python train.py --d_mlp=512 --init_std_qkv=0.0361 --init_std_up=0.0361 --lr_mult_o=1.58 --lr_head=0.00633 --grad_clip=2.0 --batch_tokens=[16384, 32768, 49152] --dataset="wikipedia_en"
MLP neurons of a small language model. Each row is named by its layer, matrix (down: output weights) and neuron, and shows model dimensions 64-191. Each number is 500 + 50 x the weight over its row's rms, rounded and kept within 0 to 999. Numbers have three digits each. A neuron's up and down rows have the sign that makes its largest values positive.
After each neuron's rows, "fires before" lists the tokens most often just after its 100 highest values on Wikipedia text that the model never trained on.

L6.down488:599400548503446499477425505499552524434515631506532565413587497499453481459586447456535431556532507449428383524496514487466470480599505534554487593598593549525536479561557535545450449455471537479484531538489453556531470499515553471521428450567464398445423498530489503613427559490443515474499506587515438508507455554484518367540494498559631465455556543500499540554456479516487428475490
fires before: "-", "0", ".\n"

L5.down234:541639530496415490513502484533436471487495466467526434474514480447444513567460529495472550526547471489466528549493456490591575531450522468571469439497492545601557488531542504506501403559560395513420427491579553532522588560523369530494508507526464493537581566475426521459493475503393495467416527543500480514370452482481511480433562464473589490533532496537583521376485521417450458479516
fires before: "ent", "ol", "est", "ents", "en", "erv"

L10.down402:570448377431576548566547577414455540462551530474466441594477503601443530452456490563497596560525480474487564533433507508492544493484567535625560609512526573524455605425436471544430527374467563525538436459505483434550491470422543461452549500503454533508412533470533525570517494508557514505549505559575575496558525458592490545432579502490553529499493516449557525531624562536501445536482
fires before: "st", "d", "w", "ast", " W", "n"

L5.down297:456531491510494544452366533535391431518502447497443459476613547470496456535505549522464473510504402452479459458496570529447499537473540446474529557488460464503396466478399551485551563455560546589495512557475534499499548476503421517506531467466507477444510586418569473469479489497508538553486435502593457474467561629493437568543486508508511575562532534452551519502574466524612539565555
fires before: "le", "ac", "ch", "lev", "ach", "ction"

L13.down33:463551471450542475491363481552501537459478421462490497446461526475490396418480425420450441497473500565456487592396457445538507530542502504469544464432540509457472540423528478489560398423587543554571491523538479502544474475555537529399430585538487508519433464474507568585484591487409480401465519459538567419448541465523541519477493488441541473450498515557508438610447459457526527511480
fires before: " ==\n", " ", " and", " ===\n", "ing"

L10.down285:563395542435577582504454495511462508491525528559403536537581556478509466437415496512443524519511457568525567560538567455503554493467472547575482522529581486492420469428461454557470484570461521497553528544448515428536514474406510574537464432524527560565397624484519541483445515462527516504473482555495474436362506485503449479497470569500521532612428558516455449477525558478553528501568
fires before: "in", "S", "us"

L11.down101:467392541528489491485486564522531566563441491588535484470524520409509484436418565506585414582476540447546554461507442542513481488519508565521498432471475543524576566472463438490497553537425599590578527578532556373462510501495527496521524495457557481469443412497407497447458434493492549484440453537512492514581524586528609522499513488539455562467495479537505425411506480479507579489590
fires before: " "

L9.down9:488489449477470582408493486483511511437528524533552456431577489508451513491509465553439491512463557460523525437411434504494448547533531495500486541439518508439546486567434520552591486480428484440406558472558541472521555532547532558532444545463485482533371475486508468487554465530406531569440525525461425484510559406375528506536543502555495455443502507521466434533536569550357433482483
fires before: "2", "1", "%", "e"

L5.down499:494531612478523532575570465470489442518506546523570527370492487534511506473435438518486477386629587570552528510457565459505404458477480622489474500547568471558570530423479533534557595536526460444544487491523486503554490468504434485516510483454457440528563493527492543587563588502481419500476544498570568501492536497502531460480516522451529560436453536580449550482551503509433510465487
fires before: "ct", "ction", "cted", "ol", "r", "l"

L7.down409:497479587459431518519531544509494559462471517550527422461502474525565483432565479473527495449457463493453449484587533452479496511504448494544502458516388483545529524459408477548466517570444397410519480545552538463557547464426475493503539487440468552442466454469537453492558482568419386533366490503531519481428437518548500514517513440539395588559486496573485472396486491484555581616488
fires before: "ult", "p", "ear", "erv", "ul", "pe"

L5.down436:551597542477453524533518496478424531533586535504505465403598510469525554466538482497472484430457538466523395473444382409515503423524521494404518488464563445556500543443496501534535445433542491576598471479507432620438464472518558400514548463486587488425455453536557487492460481562450411488452507461502530430451455450551472465500464416534505544551467563457487458527516477493687509485588
fires before: "act", "les", "bum", "m", "i", "ph"

L5.down312:505427480581470491456457517470595366468521484491517404464456582452464539482700500505462465437500474519516538449452556488514416433524510509583531524497457529516485416480480579504457496609464509528465483525482513530577485570477470448442513502466454573483511556486543545512488467496557507552514470508521562568486453465562586558503536518539476517371450482563489440567448448585532465552546
fires before: " |", ":", " v", " r", "os"

L13.down273:424493400475519451518610491447465461446448515615437518485506466548452501474579560462454461433540428499552412520575466549522544464419553542495506475559439554560483411541506515592573525556562417484519477497457497460545534532571543561478404498489487501558421520548497548471497504498455485533465530545502455476528492466472438481434569409605411526557509524511439544465488470507496434509643
fires before: "ou", "es", "p", "ch", "ear", "ard"

L6.down117:461528474489524548359409528591494443543464440452489512463597409412447546471487540531481501452490543428525570462531484496586539512623548472507504441559509524517510525518489472549399563481508474417537374509532548541465431539518494503519490554518486546572516517579461594497443475513481542516581460474490462473496580535516535493476522548427547480411460499517533510559416434576614472509529
fires before: "ear", "ro", "e", "l", "oin", "any"

L4.down249:540552417517552449466442558532534364429434491496445483568521525478562528550496498431510417607609538482518628424524490537607565450581537525548568492526487517459566542540426538486450480482478461415442499503455497528454484402540382531491514456485448549562493473468493523542461541442407505550539400495516465478529514477482455468470471567454507500515513485559538474530409399454416443494510
fires before: "ear", "ro", "e", "l", "oin", "8"

L12.down124:478486363518429436512543507472468511461582501558470428553451497467487614488530443455536514496423481537498448519519485450508476514466478484498499472442534421444545516457498476515499561526533376562546462445537542469518585544452536424446479530496449479385559499420585498487452457494561502478520493461589430412513505507499495466523525466534557498444513460443484465419554552599494522493511
fires before: "|", " |", ")", "|---|---|---|---", "|---|---", "-"

L4.down277:627535524537462511507450595508515506503492507511452473404470491558557545468481502553468530567463559501510636510452476529520516420456520570462462470488572409521534531445392480457536527515477528506559492549505451523605496505507465441481574490561552526520527540530518577464470536565528430444506429486583431542564471441547507466517508517519538532419489544518568551454426558584478557511462
fires before: "ld", "l", "ad", " Gr", "ar", "m"

L13.down119:497504417434468486445660492590491517527507570462580543611386426567454491431495441559580516564516556525500506549451534421594496380498546470492476496527476506542522545588497522399533478500466522437426444534598472486542580511479509439478515538528483539524585498532515438382450516584462482548446508517546437462519497498552555473505585485550471562517417494458485535453452585468547422546513
fires before: "on", "ip", "al", "ent", "ol"

L13.down503:553524427498473572488519555493477512448472473566465510438561504491493504463462472507515505463513537472529473508480544500480536486551508514484516442489501513320468541498449530532529599564425516453535406484492502452549548462427550392506566433573526585481399484570471504483548515489505521400414378555468524514534465480485534487424521459465464559463494530417554486527560498494500538458564
fires before: "im", "ce", "i", "m", "ced", "ts"

L6.down370:555455540510443477543527529468425624476410529451565510511570540471455510549574448582492559477441449492493574553517462434510463435474508569501441506454372437484563429478499486440507468408560517484530500441531412667508549539533533481428518449522479484572478454493497455432532543570578509516484458485512488477494538445443435496531543467507407470480527371490461485517434463462516576489485
fires before: "ild", "ang", "ie", "ampion", "ann", "o"

L5.down506:554430398637492435461430545571431482487534570535527523451457413502499474549498613531542497489495513583425540509500516503503502400569510540517511434508546525505437539522533496497564391604489440558468532480485495511495419536556484488486552496503553483451475422498527511455604492543483404480550388483507449488411522540483523459584527495588464425497451521517508491574579544465499470438556
fires before: ":", " |", "th", "al", "ate", "ated"

L4.down146:470515545614531462642486493488369505522507568475525529496564507507467510471550492487421536449584492454413489450470526541516606512468492532468422501548494547394449476536470480581511518574499494510510535483539560539544416565399508529515478389532396505544496530453418550493544461404467512483488551568542519572481393514391572557513455530398534541444464505468488431441485449555475512447537
fires before: "er", "g", "c", "em", "ough", "ire"

L13.down78:501480644447546526493578493539510441496444516462477474449486431522552464487586426576494534530430537460490443450510483408527538417447456451440510518474374597471504447533564497558502408454540462480460489519489426493555468541437536549510476543486537555595490470430449451516481517421405492513478540524520502531456487512523463458447522427519431536533467618542482492451459525514472456528549
fires before: "ear", "l", "p", "oin", "e", "ro"

L6.down142:520497490502544458482465488501507546578491446485390532477534456588471543531509486491498369608520471454527524599482568502483541559472457496485513505578520491530546509464523449510530516486576431497570545526494503676512520519379436485496536480456475475527485441542472458527486573486555500572537496539420467447438505438498458452498499391509533455478471456577505409455507545450544595529448
fires before: " ", " the", " a", "all", "l"

L10.down191:524409576524543477565480443526504429525617464487584537500432608471520407494525447528463495574510590578569469552566495502546452529544487428408476576483452463539489427535499583486457542442473513480539572482516516619557417494561525555492512489502484452519436576635542518500513478566527398448437562504404491439561509463566547532466443546546390551545528551510495494498528569471531500600527
fires before: "lege", "um", "le", "or", "n", "umb"

L13.down55:550471433539530535473524563475480425528470452496462577491410400512546511569579517479563529478507531491502439492540478462459416456419552610505552507502543528508450578424537581623461410462475495344517616509484465489401553528451504477507470504452529468462507485580474510534544443471452498479403449500563539481605462523460554590505499536507404476519592654585494528572477496514497527502442
fires before: "ate", "al", "ren", "ates", "y"

L5.down509:498490500456583529423516476448527529489437435467400488399459551526469422405538479518482541503519496545528480397450524491490524450531499535547464551475500544446537590588469505516438423473559523444461512553656525555569487530519539448491503447478497435495506511575514461566567444586461474530499550455430458486446500562543429492477475597460539480463409460516414443401427542490502567622483
fires before: "ct", "ed", " /", "e", "ction", "]"

L9.down89:599501415482470594444524504484417535438514447496551432468560449517444500485457483483516544430365495453552545552463439546505551573496463460543541455568576507503432473526511525531512506585536440484613565538543511538481552612528577501503421477544558464534477460547445599477513490520464552501445507541562450504456510572537522466553355420518525516406493545417551410479555504407554561518454
fires before: " ", " |", " |\n", ":", " to", " the"

L10.down198:538442494546392525532481436491494576477514469447445559474489565556618466521532504577399496595514577512473500522615487381527579538437591455496574556504524461501431437427453501516462575471439470475526550514546445475550555494378466516531495495480521528458441549447539451510463485504410449469545562496512510566458444503458486527551544511553528454422430552630476461544513488454465534448463
fires before: "k", "z", "v", "c"

L6.down55:613509519495538555562343533529464556500466495507477555455508505510366505515492476398509478543462458564605507537526463458536565521554448485599560398427493496582523557557501511490481432556485521478563522464543502484503552488479502476558538444593463568501467478505537518595504556534466458448436471446419497474536528522504487526499515525445376458424527516514457469446454502460503459510493
fires before: " "

L6.down47:559545509518535487439521494537514574512363457542546555445530444474406562481519468426567544526537446489538492481525435422515549423478561562562459454513503556515561531491530387479586500489481572537545483523441529421441520491508474511428525400425497433524510488540393505498434515460622493438520553501555476561516455411533516558516430512529522630485499503508624459500577608468510511494438
fires before: ",", "–"

L7.down91:489550645564528512471358524549519577474360437497499501534489545485458536465517535489467549545530482477519502474504506550535509500453492560591549541548504498549526475570478452482542420474610434609442568508509436532519423565435506466514501586579484546500569438550596623490445458508525513564569542440495490576478556460454518552429495515505562579479496514490563534488500468450514453532503
fires before: " ", "″", "-", " |"

L7.down239:506568574540478539581439563547445583630488515542644554444537548476470516448453509444548478578444523476551570501463506518525536516537479561511552531455463543472555510540523493513489459535575485573462410572509528534477540466451536503496469386514515555512438487525561432530477538610608513474527443458461480413549492506558468565491405468445450480429492608553483487481584475526508446472496
fires before: " "

L13.down161:520492567505460590554466560472508487387461555428476470556378440455516416475510463550425506549425541551425555556499531498465506510595484552455531497539519483501387528541413541507391455473534460451487478579495429524510416545470404562520540484514467523531484487470543460482502510624513498490457543446480472494623558538438465491468546545471563581522500584524501458362442476518493439444503
fires before: "ation", "ations", "ound", "ate", "ational", "ates"

L12.down495:509583525549517460509404578516513480454542482498500510431594555480494398501481504545458431536534462489518457499465458465508580531481518486578419524599534537468468574548438518561537481556497495458449534528501472481468543443561477486552470564500427475580536568596580452463511549493548602565437509455493570510436536582421512485568480467490383521504550578624516470544510550472482560497575
fires before: " ", " ==\n", "==\n\n", " =\n\n", "==\n", "===\n\n"

L13.down145:456496458516396525418540489590456491516407508481544469411422461554486459476570456558522501583438478521512565427414515508557504410364473478559483631501456572543498486433498425506483458500445497544523539508514522500489478535481531500503520471481492467511641457475500472520461523496525437533461474495455486561479504528600534453546461419439529541569489590424492536510494579526515453506584
fires before: "al", "9", " to", "ase", "st", " in"

L10.down476:501494484536464479516499529483450429501525500487580421640534455547422391440429485479508440451444518415523573479479547482473577484470540497538560500427482562469584422526462551553518484532507424505541473507523446533517512524515500511652582530526557472570426406407494489506515507548385567513531519569614500511522454395476504403518492473542475423521500569567477588555534448521617520475513
fires before: "ch", "ed", "ing", "c", " of", "er"

L5.down27:552528529457510508514488489483602523422478463539532558446471408468379506493564549550431396478388474533399540549546537524496534413529445529506455437580445551589473641560545512518500516569471586486531513489388484545570481550500467541350508507515491521515444515534358509473511487543377497455447463530505400418482515511442548508449556551488359468530470526459555537482469441537458466536472
fires before: "8", "9", "7"

L4.down435:441490537460541530549583465555514549501499474512421463430557436541496551493469560523403449425505489536517481543478456506492437367475549465595486572504576482499578576430464508495488537460494525542520476520594500527588431484567437557515564498493422532464596471543432478457496476487493610573511595435519520492496433501407494541595442569565445501508427449563492500543416399435448439550508
fires before: "lish", " York", "ry", "s", "land", " For"

L7.down293:482447568522515601476500581515446514492510487513455525548502553534587436515550576584476525505506444505491492532565524495448565561506497411470429488543536517545478519543606476501490446465467446475494530534459510441566517454455449502466517361497476563490471565558430608582555576537510550462549468529445463544529469513519508460588500618417552503512609537484493498534448453547589445456433
fires before: "-", " ", "|"

L5.down250:468520514548555483536453519561512512465528531540548553437471415550449515483573570517517441426506471490498473416528474437496571422450407540515503548502486447531412518452550558535497561449535464621514503470486529522503589488433511537587435501537492564519371554548450470538525534420489521462485422543472473497577449634482533556480495547476514501433455489530482584524479522529575537557541
fires before: "g", "c", "v", "em", "er", "ough"

L5.down1:537536594547378476451502472504456574427569472509529466535499433494488496520604448540561449408495525496423487490607477520499521476502463461587377502522573581544485584531450482470506525499470411365534504484490557457551599444472367524563470505435510579497549523502531471471472462390468470595454505451542505508529521551516597465541506532540535601495484583561563489433514474521470482544478
fires before: " |", "ult", "ul", "p", "ear", "erv"

L6.down5:468534561481472459593420514491517454500570503471457567503528503488503441501555524489521541486479465400534444544464534504508511485476541540479553474478451505467478460442575619512479495446568524437514449531483468658573543517550488505449464483434518494558517547496484503471558445440556538498616510525507490522509479626564481483427457496534577512518470578547524413483470516547364629536439
fires before: "b", "cc", "ld", "pp"

L5.down343:461583480599516512503519459508414482517539522534476483462546444455544463491480574486476528515460478580529552556530430468503517469517619460534434503484495538472430570526458499489504514536503540563368491486476461513574496537498502472496503579447513510574584480506523492496525515382541477495636444485475487502527500583452428477487429492486453547414438463476501471462547523422488482540565
fires before: "e", "ing", "le", "er", "lev", "ch"

L11.down210:475539569511530534496526546517489482519505456460535531445499520516514551472489454479425429608531535565493449502573496602517459484514443530525442434467462452492503437503473467547440451469431522623481520390454563496496586497446444545463511507477524488481514487482552452545485451452482484492519444505468561523423490538545574464464437574521494555561512475486388416512581518517545484460398
fires before: "er", "D", "d", "erv", "qu"

L4.down86:499559533532464504522545551504467434434468522481548519608479447562587420456490594518553626454581568471499516530506516453462561420473549538521580537501576487472539566518470483490484571564501461544520488558475579559460543463507416461530496495500491574479494523448529491458549604474442569483551558423476492536508443473406429468565454565486497493602456474551422467494461506506450453560429
fires before: "ilt", "ed", "ing", "-", "ad"

L5.down116:483500465512520497545490484492507626469529553497454491541566530425484542534509565497461488444566515563531481458532519482501525501406419538549441408426466456524483380550446485568569588538523427558488491483487544517484447497454477469469536359494501459579504527565508601542467510424532450511460461542542534521523378536487519603457519453491522439469546491416509529430506404559503563541482
fires before: "g", "c", "v", "em", "er", "ath"

L7.down356:491578637436513577533470576577441467495535460534419475564626464447495593537371426494475533554568520504497506527457465551494463466558486506568521509455498437492519505532492485431558536470387455600484480503451506465414544576515546515468495472454511517592573452481468545489535505579509524405512527515506598550432550472505500591453516476561478461459465461500499523624609511445448435509443
fires before: " the", " a", " R"

L7.down380:521584525463477559448542469434471498521546471537447512481449537473507460551605503564539507454535493416475428501455600412451563485504539517532333535434531538520580548534542470589492454487488542473503469509436418539528500493501453522536560530494486358461496512437522500509527489503443480445480500547479450423535479509605458445501506555512465444484461518490535471420522407456458524584565
fires before: " |", "7", "5", "3", "8", "6"

L7.down362:549478591567444512434478581568525549493423447530484451445435527440472489544523544509512483502542516453510518546478562468581399531502453490423566499494545475564618440420470426490552491510479587584473525489475518474593499503446476535455519513587535475485568458539512518519422583621468495547406517550628478508456538545505509482505493546484487511479559469462531490522515484566458577512486
fires before: " ", "t", "l", "oun"

L6.down8:518469416520608472497507525514507492525556455558466448517542612487527569546440572471474493529357536519390522474460440451528527595588409434498542536483598492535517509521565402558572458498545542501495480507484472528530502488452580574494495513527453447549493556418477578502591476475597555570472460442556489459497529521501524471510467570495543394446499568579561444489484513465502507486435
fires before: "-", "8", "°", "0", "P", "9"

L13.down200:544525441468571524539527455533474453444438475512470468619546517575415394557581544473473517522616529485499494488627510588553443481467410485499498529526494514442443498477490538513477477574492528437513453503518533520503500500472518512515520455509537453531531529454410491491613570511542495431426439553505575436480464471429451513520511448558572522408416430537478521587481559504589556506459
fires before: " the", " that", " a", " him", " to"

L9.down389:422464496461548478535431521490546555455607550460502481421528469566487486429501466527469550511522509460447543508529499521601532460553557493447514490524609509484542538483435489447500478484463504445429483555478467432500520527486513413641444466519568428398486489531472505632537640339530455490515548532429509487561553496539473371577439552472517539446435548518511469482489458470390459491549
fires before: "ct", "cted", "ction", "g"

L6.down137:568464566512524491399446537575452573512557545485546356446546566482497447488566451446453499481469466462494442529448418465548521552560567565527501511455453497440497534489446484489447515507523439404529569463502478510405341540511467490400509451517538530543547444534541515510488470536543470567410527488551565472575427520463549489427456450520469503492505529596563453541465456505536502497507
fires before: "lege", "le", "umb", "on", "or", " |"

L7.down455:540551522586484606484388508465447539447505508473488536434464503513394479570511430565531596507411445562545533588513561554411518542488437531515477509475545430405504532435479471413481547501434452442572531556472474488528486459473531434526559405514504527486560496450502582506461548459564471456424499433475432597495480448524498529538441437461554536478476493496543498491584492456509511565578
fires before: "un", "and", "=", "it", "ission", "on"

L11.down282:478563513480490491503516510505493479427472610478586483496547445526547527490572561548553446538506491500545478423390479512504500374394435500386511413451497563481561506576495347523588471555529465375455508493528545500510471466454451572449517459533499512490448499549523511602439596502503406466536429479397564527464522508498535450524468492506435505459485530557546450483492542519481567545432
fires before: "port", "c", "er", "l", "p"

L12.down247:456479534528490525505498495480429541470423583536595489515478490477456523485430633567496476517415513470478529493465546525489508506587525469451437558498526501518510547557458417462459548499529479539491507473453546439526525489503431480567530512407467485478517562538415494345509512453500499489506452542428440499630464486570474507451514506484499541423541540523433555511583542377492425555589
fires before: "on", "ale", "ey", "H", " University", "k"

L11.down141:543419575522411533531506457425509478523555490557492581487583537559581479450464504560554526515501585420522503517508530361640521465504431412462517507573482460527560448444468525490443538401467479372491530497471518482522494545550530408470515445480491583543461628495476502520502449495528476486501473551515585540507454484509568489484531492532493582436612515534481419561499585606594589529501
fires before: "b", "cc", "ld", "p", "pp", "z"

L4.down359:516515476488425548457471524438577588471568556584553535499507534555493499485474514477521361546534535418520463530488542439442441461560492508556542523498552539510539632470444472515422403413465525533502486557533536623480470464514431537464499466506527509476445485442491484486438492533454417476519487500554562423467485539529596492471459501432430610569442464562543533460556470534522540534472
fires before: "if", "b", "-", "bum", "f", "ver"

L7.down283:476450530540585541507440520556438559440494541512545483602542436535430505489537469544522421502451528542566420470445456608484559486488490512507499464546528432478402507520587509449486513538620461498491561524417511505512478515464492556479509439555454452555482511482440542521404499515531431548472563446393518559562572563500562472569451592409429482570519569503665407517498505481478515578447
fires before: " ", ",", " in"

L12.down233:536496373602552456504459540520534540557555499549482526468453479519475573413492361465499432484499506414490582486507535498476554623543539554489476478565473481590509537494552468537446467497404495440513555495468546510497561503466583557454469545560569477521566487497543457494472524486569541456519432468514520460543480472539512490484467559487480457398531447531509476466570495469382511537544
fires before: "o", "az", "av", "i", "an", "as"

L9.down177:427520562543490510522506542512444521580577496577512504435489464553591522601501550412466495453582541385587442527557450522550513484493491527548588492475545508533592538582508475530517499445495389534540452632497530486371467589421551453544540450450573491574492527557500436500505526500523458468452491597567526519516504443544548444468518506362558493416486492547497469466476457413500502440508
fires before: " ", " the"

L11.down304:555487451437487588443447407489410429491482581515464500532526533559431457447447526484547467502538454499462494512557564534501529538552544486499447542509590544496486507450458420462540510425477440513502474636530552435517555502434534499573482561488437543488503587466480492462540495525564538481318411437501530539389541523529489501618496519478589518577446564546546492486450491468531504476481
fires before: "-", " ", "1", "\""

L4.down250:487469613486559479558487494461525432456481494450553416528479490456503477500504506499550500542416423443570417505507444447605509508409529498494482451419517490555400534449600492455512577475530543491581497415486511556555475544572497491463462463456453444514536555469489483544411531477474511422564470428463522467526442544482442488533508480416448530512495483437622519421455495457417492466448
fires before: "0", "in"

L11.down377:450440494561458492517455394504502541505401482483506428541543558470500511505380458495527494510492526531573497535482521572405475413533471540501511510531562496463492525411609435469483492471602473525494549560538526394497439566551543500442443512544463518588537577485513411571506518495476486513399515395432543565567538558442469508499520600509450595544469561465460515543503524556580577544481
fires before: "-"

L13.down448:493457497428599550427524490489500460463501554410500546533545585515504506490540557460528505448501552391509545498558593528472461534486464439459499440456490580521595444488528561442543516431528488487590565548559521483505495477538454551495477412435459480565520457531478470425427515552519448477536551519460483599527478462549445639546520518485376528603582507511486405499469429478527353524506
fires before: "e", "ed", "es", "ion", "ation"

L5.down142:506450457514444514484452461446522417502534514533405582436375436444488536512576435448504432597479416419489588493547514492478476439480354579418545495571530490516486526452518532607444468510568414391485520530555441472476527433480481494544467521491458522518472543421495403483511514464517448456512503544514480600439482456524425531443408494508539522461513429416594546508475531644506546620521
fires before: "==", "The", "C", "M", "A", "==="

L10.down509:499588498381522494516531423514525605426485528564604565593566512576532485513495514520546627526471511512486422451526472482495546511563421537437457504511429459554447510510483593444556470506480484430477423491518458541527454459445517467430470533462530574485468485453554520503485430466389542460451507467427438503417462486574533501404459436438460487563412490553510534518530543462541540660502
fires before: "ult", "ear", "p", "ul", "erv", "ional"

L5.down162:424516495431547563465474539544513457571508523457509499476486482428613478538436508421379498532553574479586537514477541543553429570581525565412505477570467489430517511501526452442490505473559611541413467458468601519488453503397517509547530424406514552544524497459596512475434511419469419538513459566510428521494512540454466415444437490583536475475486500485549464514476583528485423429553
fires before: "er", "ial", "ury", "el", "ing"

L10.down151:479421582495524544491511502485472605560514499552489517573484518546416464469494523520448481517482533633492508590502466582526576499455529508475509502542586554521419531343502561545525540429552539518535573509556470452503488470499537517508486355515562551490468525501441500507513407540494531538527414539536501486477426466494561504479454607504447469457458508568426431456562527532483504540481
fires before: "D", "d", "st", "ast", "c"

L4.down37:518522476475468489492541467492484518476475487454539550460452556460531549560566426573472370476499512582491519484471520489444541433481447515512544527448571572548487465522408548532551455571583432448415455509453522549464607526529531465490498463602576483452501449501556496508461522511457538474491535532447427434503514511505415452521532598469580506512457482480545519529388419615375515459519
fires before: "c", "ce", "ter", "ced", "n"

L13.down421:525480594532523432507484481435510478490553508559516538533509527552576540568628555513461519551513491534474648459513454524516540545467441492479561473468459418544524511574439471519461516476508566539493462465486438578560527476438541418494385431512581485506498563612492588540508513448476465499372441468459398442422435600579387474488527516428519401520539447415499492471511513465488466582462
fires before: "le", "ist", "ular", "ions", "ion", "im"

L12.down85:521482516489497485481552429493489525579530409534469517626558452526457451593502464495553561469611451554476459515456527545516477427514542536421524503567406472412484439537490494506449559525670510539482509449498401446509576499484470508542526404473587466541466491443495492383531489420629495480474630512487416429492527475510507497526567521466579526462482512497536425512574538497536511465422
fires before: " the", " that", ":"

L6.down414:567381562610553488440501542525495488561492506502562530592527515435540453429558445442612518529495538416483476449485480518414486525451474531438518513506380503583480415573456482398534419558459514535531496507558549446469503506516511586492445486463461538547397498460482483487569526424511579475549486493455498457572429545500504545476537466510489461527429485564453484445447511459440492517505
fires before: "ers", "ed", "er", "ional", "e"

L13.down41:522475503507534573600500521496433459443455451472411496595493498577476457535543402530377597591531487523557481529477467452547482566512459463468523499392514503461571497520601520471340510436499467479488519453439489503414447472478436494482425508588447564422545517493519536435498521476490441562479522449476538436451595408480452500526551568536481557587565528441551537560559455499494476539516
fires before: " |", "in", "w"

L4.down440:512444509555511542531496530520431493569483502494443493492540470429535567603535538443515526508526533429537545528506478510386518507456525438566497520481476420535462473518433545576483551548524541471465593497453462486461447603377513430558497462461538510488393447607430415552501465536497516531519563467451508547447467496503406498494418603488529499474437515428511516509526444620506493532423
fires before: "ican", "ished", "===", "==", "ish", "The"

L11.down113:434541473497621463497545523479604562448530571455465567536427494547480470448463460508576540526547528421560485486463510495598560496578454545466457474490565571437440443495543495442454497555438553547372536506496550485472591394467463533501514481443548433564520476529514467535533496445493495519473554495431435503444526553592397457593555562446500586516470567444546484582559559435518495540626
fires before: "ed", "e", "ing", "ce", "ved", "ion"

L11.down352:581421487521468433478507508440412485499601488473531482454455588562539467514489562496474529553537498557471505514557435442494551477486459567476500498512505562538472464486495503600537448425553487534485450494473567497526420570515524510465404455506473425443499592467487494439454529546583396525415564534406432533493556453500462488478524605496463532544567558551519482471513529569489488428593
fires before: "in", "ck", "ased", "ase", "6", "g"

L5.down173:492503595451538545469470555503512511427444501500560463530454525435630497494517400529571538609499493564458504529558522531526541526493429475502492489578548481543505516438464413381491558415477412537488539524482556380473531427473538409570541455500526552562498486534451509529412490477505440528438511438549488464471497520493544608490461547509369498428529497548580453519466457486480463530395
fires before: " ", "ican", " Party", "%", " Total", " |"

L7.down9:485448603485426412500487502557553401498560507605425453550481472481515511453610565488411496457473484422509510447500532508472410475461512476455577433502522469502547476472531455512479477470450468577512480526506496614521537427491420516535529512511454392450461521523518516595516460508517433524507546436473520581466531442562455479491549395474560493486413525666462513468401527384519423540543
fires before: "lish", " York", "land", "ph", "gan", "b"